python train.py --n_layer=11 --d_model=256 --n_head=2 --n_kv_head=2 --head_dim=64 --d_mlp=1024 --vocab_size=16384 --activation="gelu" --norm="rmsnorm" --norm_place="pre" --norm_eps=1e-06 --positions="rope" --rope_base=10000.0 --rope_fraction=0.25 --qk_norm=false --attn_scale=0.125 --bias="all" --tie_embeddings=false --parallel_block=true --extras=["capped logits"] --init="normal" --init_std_qkv=0.0195 --init_std_o=0.0 --init_std_up=0.0195 --init_std_down=0.0 --optimizer="adamw" --lr=0.00176 --beta1=0.9 --beta2=0.99 --weight_decay=0.11 --lr_head=0.00571 --grad_clip=1.0 --warmup_steps=385 --schedule="wsd" --decay_fraction=1.0 --decay_shape="linear" --final_lr_fraction=0.0 --batch_tokens=[32768, 65536] --seq_len=256 --doc_mask=true --train_tokens=252000000 --steps=5126 --dataset="wikipedia_en"
MLP neurons of a small language model. Each row is named by its layer, matrix (up: input weights; down: output weights) and neuron, and shows model dimensions 64-191. Each number is 128 + 24 x the weight over its row's rms, rounded and kept within 0 to 255.
After each neuron's rows, "fires before" lists the tokens most often just after its 100 highest values on Wikipedia text that the model never trained on; "fires on" lists the tokens most often at its 100 highest values on Wikipedia text that the model never trained on.

L8.up896 [ 92  92 127 123 107 126 144 117  95  84 115 120 156 114 127 136 112 141  88 207 109 185  76 104 154 135 112 115  83 102 111 119 144 146 115 144 112 133 136 167  98 122  88 152 116 136 162 115 149 132 145 160 105 130 166 113 118 136 137 133 121 103 154 136 153 130 152 154 126 171 149 161 125 161 114 133  66 104 144 173 111 126 147 121 144 119 117 138 136  94 115 192  78 141  94 112 152 109 137 139 103 144 111 132 108 124 132  96 158  76 123 118 141 113 136 116 130 132 130 143 130 134 119 142  99 143 121 114]
L8.down896 [137 140 150 127 115 110 141  72 110 127 104 151 129 107 123 139 134 171 157 125 125 128 126  90 149 145 117 141 139 137 140 125 129 151 113 104 106 123 148  90 129 135 108  94 150 119  94 117 105 122 115 138 134 115  97 124 136 108 120 222  97  68 138 110 138 170 142 119 138 155 103  93 131 176 145 145 150 121 145 215 126 184 126 152 124 171 133 113 106 121 126 154 105 138 143 123 157 134 136 137 109 134 116 109 126 146 152 138 129 142 138 122 112 119 146 117 139 102 119 128 145 154 127 127 153 139 124  86]
fires before: "-", "\n"
fires on: "\n", " |"

L8.up492 [127 100 137 126 148 132 140 110 139 141 129 173 140  81 156 198 139 147 128 175 143 125 136 122 125 110 115 107 120 107 132 161 141 123 125 137 131 105 105 130 122 110 119  74 139 135 124 110 170  94 155 108 142  98 146 162 166  72  71 137 146 126 116 137 140 136 132 102 157  84 135 169 103 157 109 106 128 130  95 168 122 162 107 169  62 167 140 141 128 100  75 164  73 127 131 146 134 157 152  98 109 118 131 119 154 106 121  92 130 110 122 102 155 143 163  90 171 132 131 124 131 138 104 141 107 126 136 119]
L8.down492 [120 130 126 163 130 150  81 132 115 120 107 128 107 161 116 107 133 124 130  93 105 120 118 147 114 119 152 158 149 150 146 110 152 116 183 111 111 136 130 113  99 123 115 149 100 166 120 145 101 137 117 137 107 143 149 145 156 151 153 118  85 149 120  88  96  62 157 138 122 139 126  99 151 118 121 113 102 140 144 116 148 108 147  81 121 102 141 108 161 105 131 110 153 142 133 115 127 118 100 135 117 103 122 130  86 119 143 136 132 145 119 118 119 129 118 146  80  85 116 119 166  88 117 111 127 123 160 168]
fires before: "\n", "|", "-"
fires on: "\n", " |", " is", "|"

L4.up298 [117 120 145 144 145 148 109 136 167 109 129 145 134  85 120 149 162 117 109 175 112 142 144 125 120 116 103 156  63 126 139 125 149 130 123 112 153 129 142 143 119 142 138 119 114 135 162 120 146 167 120 120 117 118 133 125 172 115 144 113 114 109 122 106 161 116 141 120 156  73 145 175 115 117  78 116 133 136 104 131 114 110 152 171 111 143  98 132 105 120 107 168 129 109 113 133 142 116 125 168 159 122  49  91 132 110 113 132 131 118  67 126 122 131  84 141 129  85 150 116 133 123 105 132 120 187 142 117]
L4.down298 [106 140 133 138 113 151  92 147 162 152 105 124 138 115 142 117 147 127  93 142 150 135 129 120 117 126 111 117  77 119 128 156 124 127 127 113 128 123 116 115 149 128  95 142 139 120 155 125 150 146 153 107 122 120 104 125 132 138 123  53 118 122 133 146 137  75 141 126 150 135 155 111 159 100 147 149 104 112 105 157 117 123  94 139 115 144 122 133  94 125 123 115 132 121 150 148  95 100 121 172 128 141  54 153 106 121 138 111 101 113 157 161  95 136 129 140 138 121 110 128 171 134  65 103 161 175 133 104]
fires before: "\n"
fires on: "\n", "l"

L6.up162 [104  79 135 104 139 117 152 131 161 141 127 114 146 134 135 128 146 117  98 133 136  91 124 124 113 149 121 146 102 120 144 136 142 163  90 124  94 111  80 130 158 140  41 147 129 146 131 148 164 105 109 137 116 118 158 148 152 120 111 105  76 130 154 141 125  97 150 130 156  94  92 148 127  89 145  91 123 144 117 134 113 160  99 134 115 162 147 108 117 135  96 158 107 130  87 122  64 149 118 157 157 126  99 152 113 118 151  95 147 108 100 106  97 134 131  82 146 136  92 136 103 106 128 125 131 165 182 150]
L6.down162 [114 129 146 161 123  92 148 139 116 131 129 109 157 176  93 167  87 121 117 115 137 126 147 145  73 111 135 135  73 127 121 132 109 149 114 161 112 106 103 140 108 125 109 102 116 149  95 156 157 118 135 133 151 128 138 119 152 108 119 117  54  59 172 175 149 155 115 145 150 134 117 137 153  85 186  92 101 128 174 132 109 110 149  70 135 153 157 150 146 104 185 153 140 122 151 134  81  96 109 154 137 154 174 131 153 133 174 142 125 141 140 159 101 147 112 139 159 104 112 134 128 118 130 144 132 123 176 105]
fires before: "\n"
fires on: " ===", "===", "==", "===="

L4.up291 [150  96 112 125 171 117 138 131  76 138 116 138 115  92 137 133 116 120 134 146 173 146 142 133 106 124 119 118 156 167 179 115 113 163 143 140 117 144  71 102  92 140 150 178 148 104 162 163 136 168 131 132 172 118 136  84 114 100 114 101 133 112 153 120 138 112 122 142 104 140 105 127 143 122 155 154 133 123  89 143 137 153 114 167 153 126  98 134 101 117 113 110 123 102 161 165 171 119 129 111 106 135 158 121 110 145 146 126 211  80 127 150 176 153 129 140 127 138 143 107 118 145 122 147 121 137 113 115]
L4.down291 [122 146 113 134 157 111 125 181 122 100 105 120 120 149 146 107 120 135 107 136 123 140 125 123 106 158 133  93 135 115 110 120 127 110 116 138  99 106 100 146 153 141 124  84 136 114 139 105 119 153 109 133 131 113 113 118 113 156 133 118 102 130 100 109 103 191 151  87 168 145 148 140 134 126 106 125 142 150 128 123 135 120 173 147 129 105 144 134 124  99 110  78 174  74 118 112 156 118 132 160 141  69  62 139 111 104  95  86 132  87 117 128 120 171 104 150 127 160 133  91 158 142 113 131 125 117 114 138]
fires before: " was", " is", " has"
fires on: " It", " which", "It"

L8.up980 [151 129  80 125 129  82 125 134 142 149 144 130 149 133 157 115 139  71 108 141 144 140 147 143 159 126  98 136 120  88 144 111 109 121 128  88 140 154  58 135 128 155 116  98 155 143 155  84 133 107 127 121 166 158 160 101 117 131  76 101 116 106 115 137 172  93 141  77 130 115 140 127 147 125 122 119 106 136 109 122 112 145 144 111 140 104  84 147 109 150 131 150 124 160 161 128 110 116  98 119 115 124 101 135 120 101  95 150 174 118  74 135 117 147 109 132 130 100  96 133 110 157 131 102 161 133 135 132]
L8.down980 [103 143 157  96 126 145  99  92 132 138 161  81 134 100 148 120 146 177 149 111 154 113  96 113 152 110 135 115 157 139 144 138 131 125 127 105 149 125 150 157 136 143 157 146 132 137 142 141  94 142 108 136 134 119  94 138  80 112 178 144 131 139 119  90 137 156 147 124 114 144  86 128  99 134  97 151 150 136 149   0 131 158 122 141 140 175 121 108 134 160 113 107 142 119 137  98 161 106 108 124 144 132 129 107 111 151 120  97 103 145 163 140 150 135 142 145 140 131 141 123 137 115 120 156 154 139 130 106]
fires before: " |", "'"
fires on: " 2", " 0", " 7", " 6", " 5", " 3"

L8.up507 [132 103 128 188 141 148 149 123 141 166 114 151 180 124 131 157 120 113 161 120 141 133 107 127 111 115 144 154  72 129 131 123 118 123  96 129  95 121 152  99 111 108  33 118 120 103 113 134 137 110 133 101 135 115 170 103 141 128 134 140 135  97 176 127 130 116 102 139 105 158 111 122 130 134 102 125 126 132 153 166 125 159 126 132  98 133 145 145 137 103  98 143 102  95 160 156  96 120  77 148 102 166 163  90 152 161 146 160 136 115 114 114 139 126  96 116 142 162 106  99 111 112 152 136 141 126 127 147]
L8.down507 [ 86  97 166 128 140 148 123 122 138 131  84 149 125 146 138 118 121 159 122 121 131 108  86 104 108 137 109 134 145 132 162 117 114 123 165 181 131 110 138 137 113  59 157 165 118 116 116 132 145 177 153 136 148 111 125 115 142 105 106 219 125 182 104 134 126 181 134 116 170 122 134  98 113 155 159 155 104 125 151 151 132 152 119 105 106 165 129 100 148  91 136 106 142 146 152 121  75 142 133  84 165 149 139 126 144 106 115 129 121  89 133 138 138 145 136  87  99 125 123 109 108  72 119 148  87 123 126 121]
fires before: "\n", " the"
fires on: " |", " of", "s===", "==="

L6.up85 [118 105 148 128 178 148 171 139 127 139 123  84 167 124 119 168 143 124 117 118 126  98 134 108 107 132 117 131 147 167 136 123 114 141 106 126 117 130 111 137 139 132 113 117 122 120  97 120 116 131 100 183  92  81 140  99 170  85 174 119  85 110 143 107 135 128 127 133 142 119 121 132 115 105 124 127  84 115 163 142  93 111 130 154 127 139 120 131 134 108 144 195 107 115 157 124 143 103 125 142 141 121  89  80 162 121 158 107 130 139 149 157 134 107 135 145 120 142 135 118 113  89  86 116  89 181 116 129]
L6.down85 [129 152 137 182  88 101 140  85 119  83 113 153  83 135 130 135 124 133 127 114 126 144 155 140 147 112  94 123 124 154 116 129 128 129 175  96 147 108 166 126 137 101 114 152 137 124 140 100 118 123 181 130 154 104 135 147 135 125  93 165 160 138 151 127 140 155 119 125 108 148 153 133 137 154 123 136 146  69 119 146  79 122 124 113  96 143 145 120 157 110 114  67 115 134 122 116 120 124  97  97 136 121 153 169 116 175 111 165 135 137 140  68 114 134 155 104 104 107 136 121 131 117 104 139 148 135 128 151]
fires before: "\n", " March"
fires on: " |", "\n", " by"

L3.up388 [119 113 131 108 140 183  87 156 139 106  73 150 124 117 104 163 115 154 114 133 153 102 134 114 129 126  84 133 133 127 129 138 161 126  76  85 133 109 163  61 171 171 111  90 136  83 130 128 120 143 154 103  95 121 146 138 149 114 152 100 143 101 124 163 113 125 117 134 115 123 119 131 158 157 117 115 136 109 117 126 132 138 107 170 102 112 134 110 110 161  85 131  98 150 146 111  93 151 108 141 112 124  85 117  73 135 116 104 140  98  88 111  84 164 118 153 127 153 127 131 141  86 133 129 107 167 141 140]
L3.down388 [139 102 154 131  64 162 168  72 107 114 130 109 122 124 136 161 140  99 129  97 121 126 144 126 144  96 156 127 153 143 129 102 163 107 126 136 142 120 123 142 129 109 125 131 134 142 147 126 123 147 110 108 141 143 153  74 116 103 112 111  97 151 129 110 104 110 135 153 143 115 113 135 103  91 112 156 102 117 106 106 139 103  97  96 132 101 111 133 120 158 147 155 152 111  98 132 140 114  89  88 124 140 150 130 187 155  91 134 130 175 124  80 116 146 180 143 112  99 166 171 145 154 121 136 142  93  95 119]
fires before: "\n", "-", "os", "b"
fires on: "\n", "ist", "V", " All", "agre"

L8.up595 [145 139 125 130 154 137 140 133 109 122 138 164 161 119 147 111 135 150 130 121 122 110 149 153 124 123  81  57 143 117 144 109 138 146 123 115  99 136 146 126 164 152 141 150 130  99 174 137 119 133 122 133 131 119 140 136 103 121 118 114  82 124 173 137 109 120 126 118 167 100 111 108 170 169 148 158  99 109 107 150 115 138 135 118 167  97  99 120 123 144 144 164 130  70 133 123 127 168 119 135 103 120 146 135 129 139 130 132 146 115 108 159  91 150  73 142 128 172 158 117 122 173 148 153 153 158 124 116]
L8.down595 [134 154  69 136 126 171 108 123 127  87 167 146  91 130 142 131 100 119 140 116 113 120  77 104 101 120 139 155  72 142 113 122  82 101 151 163 116 119 121 144 131 133 139 148 130  95 159 153 141 105  84 145 151 138 114 140 147 102 145 153 166 111 130 195 108 143  89 112 114 154 120 101 138 126 102 134 120 132 134 118 121 135 117 100 135 124 154 140 158 150 135 123 152  95 113 123 125 128 140 160 107 116 117 145 127 112 108 155 114 104 110 129 112 100 117 156 119 115  96 158 156 110 116 152 119 111 121 157]
fires before: " is", " was", " were", "\n", " are"
fires on: " there", "There", " that", " it", " There"

L8.up807 [108 115 109 130 130 137 147 126 131 129 127 152 152 121 166 182  97 158 119 153 128 108 169  87 104 161 135 125 148 134 123 119 137 135 117 110 155  98 101 130 139 130 144 132 115 131 147 143 108 145 128 134 117 143 154 129 148 101 131 123 131 134 158 113 110  85 125 147 140 127 156 128 113 130 141 128  55 148  83 167  69 100 132 132  93 131 117 136 124 112 131 111  79 124 122 127 128 120 188 157 138 123 126 140 150  82 141 180 142 156 142 163 116  77 114 143 125 117 106 130 143 106 128 102 100 171 106 148]
L8.down807 [140 159 163 179 132 157  75  79 107 123 113 148  76 120 148 153 132 156 117 142  88  92 112 151 142 138  92 102 117 184 156 147 173 132 149 105 153  85 120 142 141 118 143 145  89 170  92 151 121 149  96 108 159 112 101 146 112 126 129 143 123 137 158 122 119  94 134 105 112 138 135 118 147 123 148 118 119 117 132 129 124 101 129 106 130 127 133 109 128 142  90 113 143 144 177 122  82 132  99 122 166 125  98 168 107 153 141 112 115 148  97 124 122 141  81 162 106 114 143  97 146 128 152 141 113 175 149 128]
fires before: "|", "\n"
fires on: "\n"

L8.up104 [131 132 128 153 103 133 116 107 117 119  89 120 177 120 132 131 133 146 139 108 142 114 109 123  94 107 108 123  97 156 130 137 140 126 121 135 122 154 182 142 160 116 117 137 170  89 185 155 185 173 129 118 108 115 113  88  86 101 147 124 143 127 138 136 127 103 149 127 135 136 146 121 170 136 126 132 128 121 123 153 121 116 158 127 106 159 119 124 138 105  88 153 108 141 135 115 149 130 108 111  87 157  65 116 141 159 102 123  96 132 171 163 101  99 118 119 135 122 124 130 113  75 160 133  86 147 124  78]
L8.down104 [120 176 101 174 135 123 137  63 147 118 129 132 106 138 125 121 106 143 145 100 128 134 137 113 137 118 153 141 173 103 174 119  90 150 155 129 104  88 104 121  90 119 148 142 111 175 121 120 110 112 117 130 152 154 129 144 171 191 159 245 142  87 108 113 140 171  96 132 135 127 124 120 132 129 124 120 108 155 105 157  64 118 117 111 115 143 127 155 109 128 164 116 125 128  96 148 145 136 157 119 147 125 110 139 129 126 150 134 116 116 108 128 111 113 153 125 132 152 116 110 136 163  91 146 168 146  84 180]
fires before: "-", " of", "\n"
fires on: "\n", " member", " |", " professor"

L3.up253 [149 126 136 112 126 166 145 164 138 121 137 126 136 113 126 154 126 144 156 147 128 112 152  91 125 112  82 132 138 123 137 112 151 135  79  97 146 141 171 137 128 168  92 138 147  95 128 152 176 139 153 139  99 116 157 121 129  92 158  74 135 120 139 141 110 108  83 145 116 170  77 132 170 128 125  99 140 163  92 119 118 108 168 140 112 113 101 108 151 169 108 128 100 123  92 159 118 140 154 194 104 111 129 182 120 122 118 121 128 147 137 105  83 100 123 165 187 145 137 120 140 119 162 135 142 159  83 129]
L3.down253 [ 49  95 115 163  94 108 130 104 130 131 121 138 132 159 148 124 140 114 120 141 112  93  86 139 134 123 144 129 161  97 151 141 146 105 150 143 138 116  86 119  90 125 150 123 107 129 110  82 150 102 101 149 124 147 124 151 138 133  98 156  90 135 146 157 125 180 139 154 171 109 141 165  75 126 137 155 126 102 140 112 152 100 101 142 115 143 133 148 123 149 135 142 140 166 112 130 164 142 165 115 141 173 126  82 154 112 123 152 110  98 108 149 112 167 139 106 118 100 170 130 106 131  81 108 108 115 153 135]
fires before: "\n", "-", " |"
fires on: "\n"

L8.up187 [137  97 161 142 159 158 143 104 155 130 102 121 122 140 145 162 107 122 143 159 115 113  72 122 131 110 137 121 103 117 160 142 131 130  88 152  80 146 110 120 151 116  83 123 137 129 150 117 122 158 147 184 132 123 169 109 142 157 145 146 134  74 158 119 136 115 154 113 118 136 103 163 114 128 132 112 136 114 150 178  75 141 140 163 120  91 147 130 125 102 105 154  67 120 204 112 118 105 137 158  87 128  77 135 115 186 147 129 101 120 102 178 122 117  95 109 109 147 105 142 119 137 131 113 121 145 121 155]
L8.down187 [108 134 107 146 120 143 125 104 143  95 122 123 125 104 119 163 107 119 118 143 137 133 106 127 118 117 125 124 128 134 144 120 110 129 137 138 126 136 127 151 109  81 114 145 136 116 115 146 123 130 140 161 154 134 136 121 140 126 136 255 159 113 117 125 119 186 117 116 125 102 147  99 163 147 157 138 100 130 147 214 152 145 124 144 143 180 130  93 108 114 144 141 134 143 107 133 160 116 158  96 138  97 108 138 125 109 145 109 124  84 169 108 140 116 168 127 104 123 117 107 146 112 103 144 139 103 138  87]
fires before: "\n"
fires on: " |", "\n", " were", " was", " to"

L8.up915 [ 84 129 124 129 151 124 115 105 117 122 189 137 147 119 144 156  98 134  62 167 119 110 107 121 136 131 147 136 118 129 129 115 127 129 123 140 106 100 152 143  69 121  65 106 111 157 116 134 110 144 161 167 108  98 167 128 160  91 123 123 112  70 177 150 128  82 124 146 157 134 143 129 116 123 124 115  91  96 132 164  62 113 129 164 158 126 142  81  97  97 156 148 107 147 134 139 126 135 153 149 149 145 104 177 123 109  98 155  93  75 114 171 116 115 135 119 138  87 131 142 125 113 110 120  73 137 106 112]
L8.down915 [ 77 158 171 166 120 144  82   6 129  81 116 121 128 112 121 115  98 143  82 141 116 100  98 128  95 153 105 134 158 160 149 128 152 132 136 183 141 128 143 101 131 117 138 122 110 146 106 130 123 132 138 147 130 157 104 128 137 111 139 246 120  98 139 140 106 147 137 119 134 131 149 123 124 129 159 121 122 140 136 151 128 107 153  92 150 141 138  61  81 118 126 124 109 151 129 111 128  99  92 109 119 134  81 164 130 120 150  95 112 148 158 144  71 112 139 136 141 106 129 115 143 152 138 122 117 157 132 133]
fires before: "\n"
fires on: " |"

L8.up170 [124  90 155 167  98 140 137 125 114 122 131 117 133 119 128 103  98 141  83 156 125 134 102 126  93 119 107 141  70 120 103 159 153  81  87 123  74 138 160 135 129 143  74 139 143 139 137 138 139 167 157 145 114 137 149 110 102  76 144 116 110 122 124 159 116 111 171 134 137 172 133 154 147 124 123 118 137 116 123 172 108 115 125 126 138 175  78 113 100 125 133 159 104 129 118  99 123 144  95 136 127 158 107 145 135 110  71 113  83 105 116 162 124  99 146  92 143 146 149 135 122 112 104 110 131 141 156 115]
L8.down170 [122 128 148 133  90  86 145  80 109 120 141 117 122 105 114 133 103 149 127 140 111 129 106  97 109 122 130 129 142 111 123 136 131 150  93  98 108 158 185 127 135 158 148 156 140 128  98 119 126 152 158 133 129 131 151 117 117 100 162 158  91 126 147 160 128 155 140 141 117 197 152 121 129 144 145 113 143 109 137 160 135 138 139 145 129 100 112 132 102 120 126 135 112 107 111 117 118 144 124 161  80 141 144 153 164 159 109 116 124 145 140 100 115 108 165 112 153 129 117 137 179 150  96  90 133 109 123 139]
fires before: "-", "\n"
fires on: "\n"

L4.up85 [143  94 144 116 135 125 136 153 171 115 126 107 176 135 134 141 106 127 134 101 157  92 155 116 132 101 144 150  88 133 120 128  93 139  64 141  93 115 115 111 137 132 105 123 105 116 118 146 122 151 130 114 115 110 171 162 156 133  99  96 108 105 150  95 100  75 147 114 126 123  78 129 153 127 103  84 166 167 120 134 105 104 111 125 116 148 131 113 111 133  92 148 136 110  98 153 116 156  71 141 132 155 104 126 129 133 126 143 173  95 104 118 144 128  96 117 105 162  94 136 121 106 109 127 116 133 107 171]
L4.down85 [142 107 148 134 122 102 124 171 174 134 113 122 154 101 144 118 102 137 116 132 117  79 153 141 102 122 126 133 115 108 156 110  99 143 107 104 127 158  85 111 149 125  80 168 136 119 110 137 104 121 128 152 131 133 149 122 140 130 124  37 109  75 150 137 121  91 112 140 134 147 130 129 124  72 136  92 118 177 146 148 126 123 185 149 101 148 144 131  89 148 159 158 125 149 134 104  80 124 136 163 105  96 112 120 108 156 120 143 115 128  67  96  96 148  82 137 164 137 166 108 124 134 142 134 127 159 126 161]
fires before: "\n"
fires on: "===", " ===", "====", "==", "s==="

L8.up314 [144 109 103 132 147 157 163 139 126 126 106 134 129 115 123 140  88 127 119 146 111 148 141 121 106 123 124 162 144 159 132 187 113 152 101 123 118 145 100 117 108 123 144 191 138 129 176 145 208 150 152 128 150 147 132  69 169 102 135 130 127  84 170 104 132 118 102 115 114 137 107 117  83  96 129 146 105 132 153 131 133 132 143  96 130 126 123 137 155 129 127 142 127 132 118 143  74  81 109 133 100  91 119 134  93 165 113 148  98 169  66 164 139 140 144 120 154 146  68 137 126 129 172 129 113 132 144 126]
L8.down314 [ 86 126 106 144 155 160 123 104 147 137 123 128 156 146 148 116 135 139 141 117 109  94 114 139 118 155  96 157  92 104  94  96  80 123 132  80 117 115 124 152 144 113 112 119 105 131 111 115  97 106 124 110 112 114 103 167 100 127 156 197 117 153  92 125 131 158 120 114  94 102 186 112 170 142 162 163 111 128 107 129  93 123 132 121 144 150 153 130  87 144 115  75 109 123 126 133 157 146 116 120 140 155 130 142 104  66 159 134 110  71 122 124 125 114 101 159 117 103 164 136 106 133 104 139 160  97 129 134]
fires before: "\n", "man"
fires on: " ===", "===", "ed", "==", "s==="

L8.up878 [164  92 123 142 146 129 155 115 126 171 142 135 149 113 184 177 117 151 112 108 168 150 130 113 127 112 137 133 134 117 134 135 142 145 128 137 135 127  94 133 137 100 106 103 146 126 111 112 138 135 113 110 171 158 127  99 167 108 104 151 123 102 132  78 131 112  85 170 180 139 123  96  97 149 107 138 119 144 129 179 149 118  96 100 121 123 111 103 117 116 107 163 115 175  95 152 135 128  99 113 141 149 163 105 113  96 205 133 179 164 149 106 133 111 123 113 144 140  75 140 122 155 133 125  95 119 130 125]
L8.down878 [123 150 126 164 122 132 100  17 130  85 160 120 109 119 129 102  77 119 110 152 146 131 142 114  83 148 101 122 102 127 114 163 120  96 142 107 104 131 104 139 120 117 124 145  87 102  89 121 137 122  94 135 160 138  96 111 120 137  93 230 107 144 113 172 102 116 122 114  94 159  87 154 114  99 114  72 121 145 135 151 135 101 155 117 118 124 135  95  98 137 168  84 134 132 136 111 125 112 100 116 124 101 112 133  93  97 129 117 122  94 134 117 137 102 135 149 106 136 133  79 153 141 139 101 151 126 143 133]
fires before: "\n"
fires on: " |", ":", "|---|---|---|---|", " =="

L6.up294 [148 103 152 152 108 150 138 129 121 144 115  99 135 119 150 116 101 142  74 101 123  96 133 118 127 130 103 157 111 130 109 154 142 117  95 109 103 111 105 112  99 146  79 113 137 124 102 147 137 173 121 114 147 107 123 137 121 121 137 121  55 133 193 130 143  89 127 104 171 123 111 122 150 133 128 126 130 126 124 135 116 116 129  92  88 156 114 115 129 118  83 163 123 127  97 133  84 121  66 106 157  89 100 107 143 140 151 105 114  74  89 129  83 126  94 113 112 117  92 144 130  74 135 149 110 189 130 131]
L6.down294 [ 91 154 127 160 112 135  76  92 101  89 147  90 128 138 116  94 140 113 102 123 150  72  87 106  85  81 160 147 112 139 126 143 114 162 151  99 131 141  72 125 102 147  77 125 131 136 122 120 171 138 122 101 132 110 111  84 164 116 145 114  94 127 154 105 100 161 113 159 126 146 128 127 142  67 147 122 108 139 144  90 137 111 128  99  78 130 149 110 137  95  78 149 118 151 137  94  90 102 141 171 163 113 166  99  91 175 135 109 127 130  96 103 140 148 103 139 109 159 103  71 138 106 148 134 133 156 131 135]
fires before: "\n"
fires on: "===", " ===", "==", "s===", "\n"

L8.up194 [100 109 101 175 126 154 149 137 150 156 124 108 155 128 166 122  98  98 121 106 100 162 121 117  89 127 142 144  68 110 116 146 120 167 100 111 108 141  55  79 141 134  93 151 116 122 112 168 129  99 145  88 128 132  90 133 174 131  96 134  93 124  98 118 102 125 125  97 120 130 125  97 131 124 134 157 125 118 112 161 107 151 109 143 105 143 125 154 139 159 135 116 118 108 158 167 106 139 115 186 117 123 144 143  97 119 153 166 118 158 100 143 135 106 108 117 100 117 132 113 125 155 128  89 102 168 180 113]
L8.down194 [161  96 174 136 161 121 118 117  89 175 116 155 117 138 124 107 160 143 103 140 120  99 130 131 199 121 137  69 144 168  96 142 126 126 181 125 139 109 168 149 120 116 140 100 145 138 139  99 125 138 119 149 134 149 135 157 138 119 117 175 213 120 154 120 114 135 130 141 131  75 128 163 143 130 114 125 165 146  80 146 148 122 140 154 148 134 132 126 101  93 113 149 154 164 139 109 134 149  81  77 113 148 150 122 161 166 129 107 126 150 134 124  98 167 117 110 155  81 162 125 132 151 146 175 133  86 118 145]
fires before: "\n"
fires on: " ===", "===", " =", " (F", " or", " and"

L4.up114 [135  92 110 114 140 113 174 133 130 134 128 149 130 129 120 134 118 159 104 131 119  96 150 154 146 146 125 120 123 137 130  92 131 171 102 108 139 103 125 118 132 160 116 149  90 139 128 161 170 136 107 128 183 139 134 170 146 139 109 112  98  62 147 134 136 115 145 129 175 100 109 134 137 147 115 120 113 148 113 124 162 146 136 138  94 179 123  92 165 139 110 148 151 153  97 182 116 152 135 109 151 125 127 102 104 130 187 133 160 126 128 169 139 150 125 127 152 171 117 144 126  95  74 130  60 127 148 163]
L4.down114 [ 76  98  99 101 146 108 129 115 135 150 152 110 108 150 139 184 117 132 137 189 125 165  96 114  96 127 149 128  81 102 128 142 147 138 120 132  98 109 137 144  99 139 118 130 169 137 158 129 152 127 136 144 153 130 113 110 125 169 176 177  81 119 147 136 143 136 134 127 119 133 138 128 131 151 144 154 115 141 142 171 152 122 137 125 165 107 136 103 144 126 165 130 115 138 114  91 152 106 167 107 130 172 104 135 155 144  95 125 128 109 183 120 107 102 129 135 143 147  85 116 136 185 142 158 157  82 113 104]
fires before: " is", " was", " has", " are"
fires on: " It", " There", "==P", " Mean"

L4.up870 [141 124 126 149 179 129  95 131 196 163 136 119 155 167 152 101 145 116 124 152 147  78 134 119  94 126 107 133 147 105 176 113 134 172 135 127 121 116  52 118 132 125  92 114 179 119 131 111 131 143 129 132 148 154 160  95 105 104  95 106  78  57 114 124 132  92 152 137 113 123 138 140 106 105 140 160 130  95  91 142  88 159 122 155 163 158 136 101 114 125 135 151 120 154 168 130  84 117 149 133 142 137 127 129 129 190 117 186 124 136 105 202 147 136 149 155 129 131 101 143 107 145 130 150 140 132 129 119]
L4.down870 [117 125 103 114 146 166  73  99 170 135 144 101 146 158 152 106 131 110 131 142 170 146  89 155 127 139 119 108 105 105  88 115 157 186 126 138 131  94 118 109 114  99 112 153 117 107 141 137 155  88  95  82 129 146 111 119 136 140 104 181 115 122 130 129 156 148  94 133 156 134  89 134 100 165 120 122  82 173 133 101 160 121 138 110  88 143 115 119 114 132 115 110  98 149 136 107 140 114 128 159 134 146 142 129 131 140  99  92 140 154  89  75 185 144 112 109 120 106 120 122 157 122 117 152 120 129 158 156]
fires before: " |", "'"
fires on: " 4", "re", " 3", " 6", " se", " 5"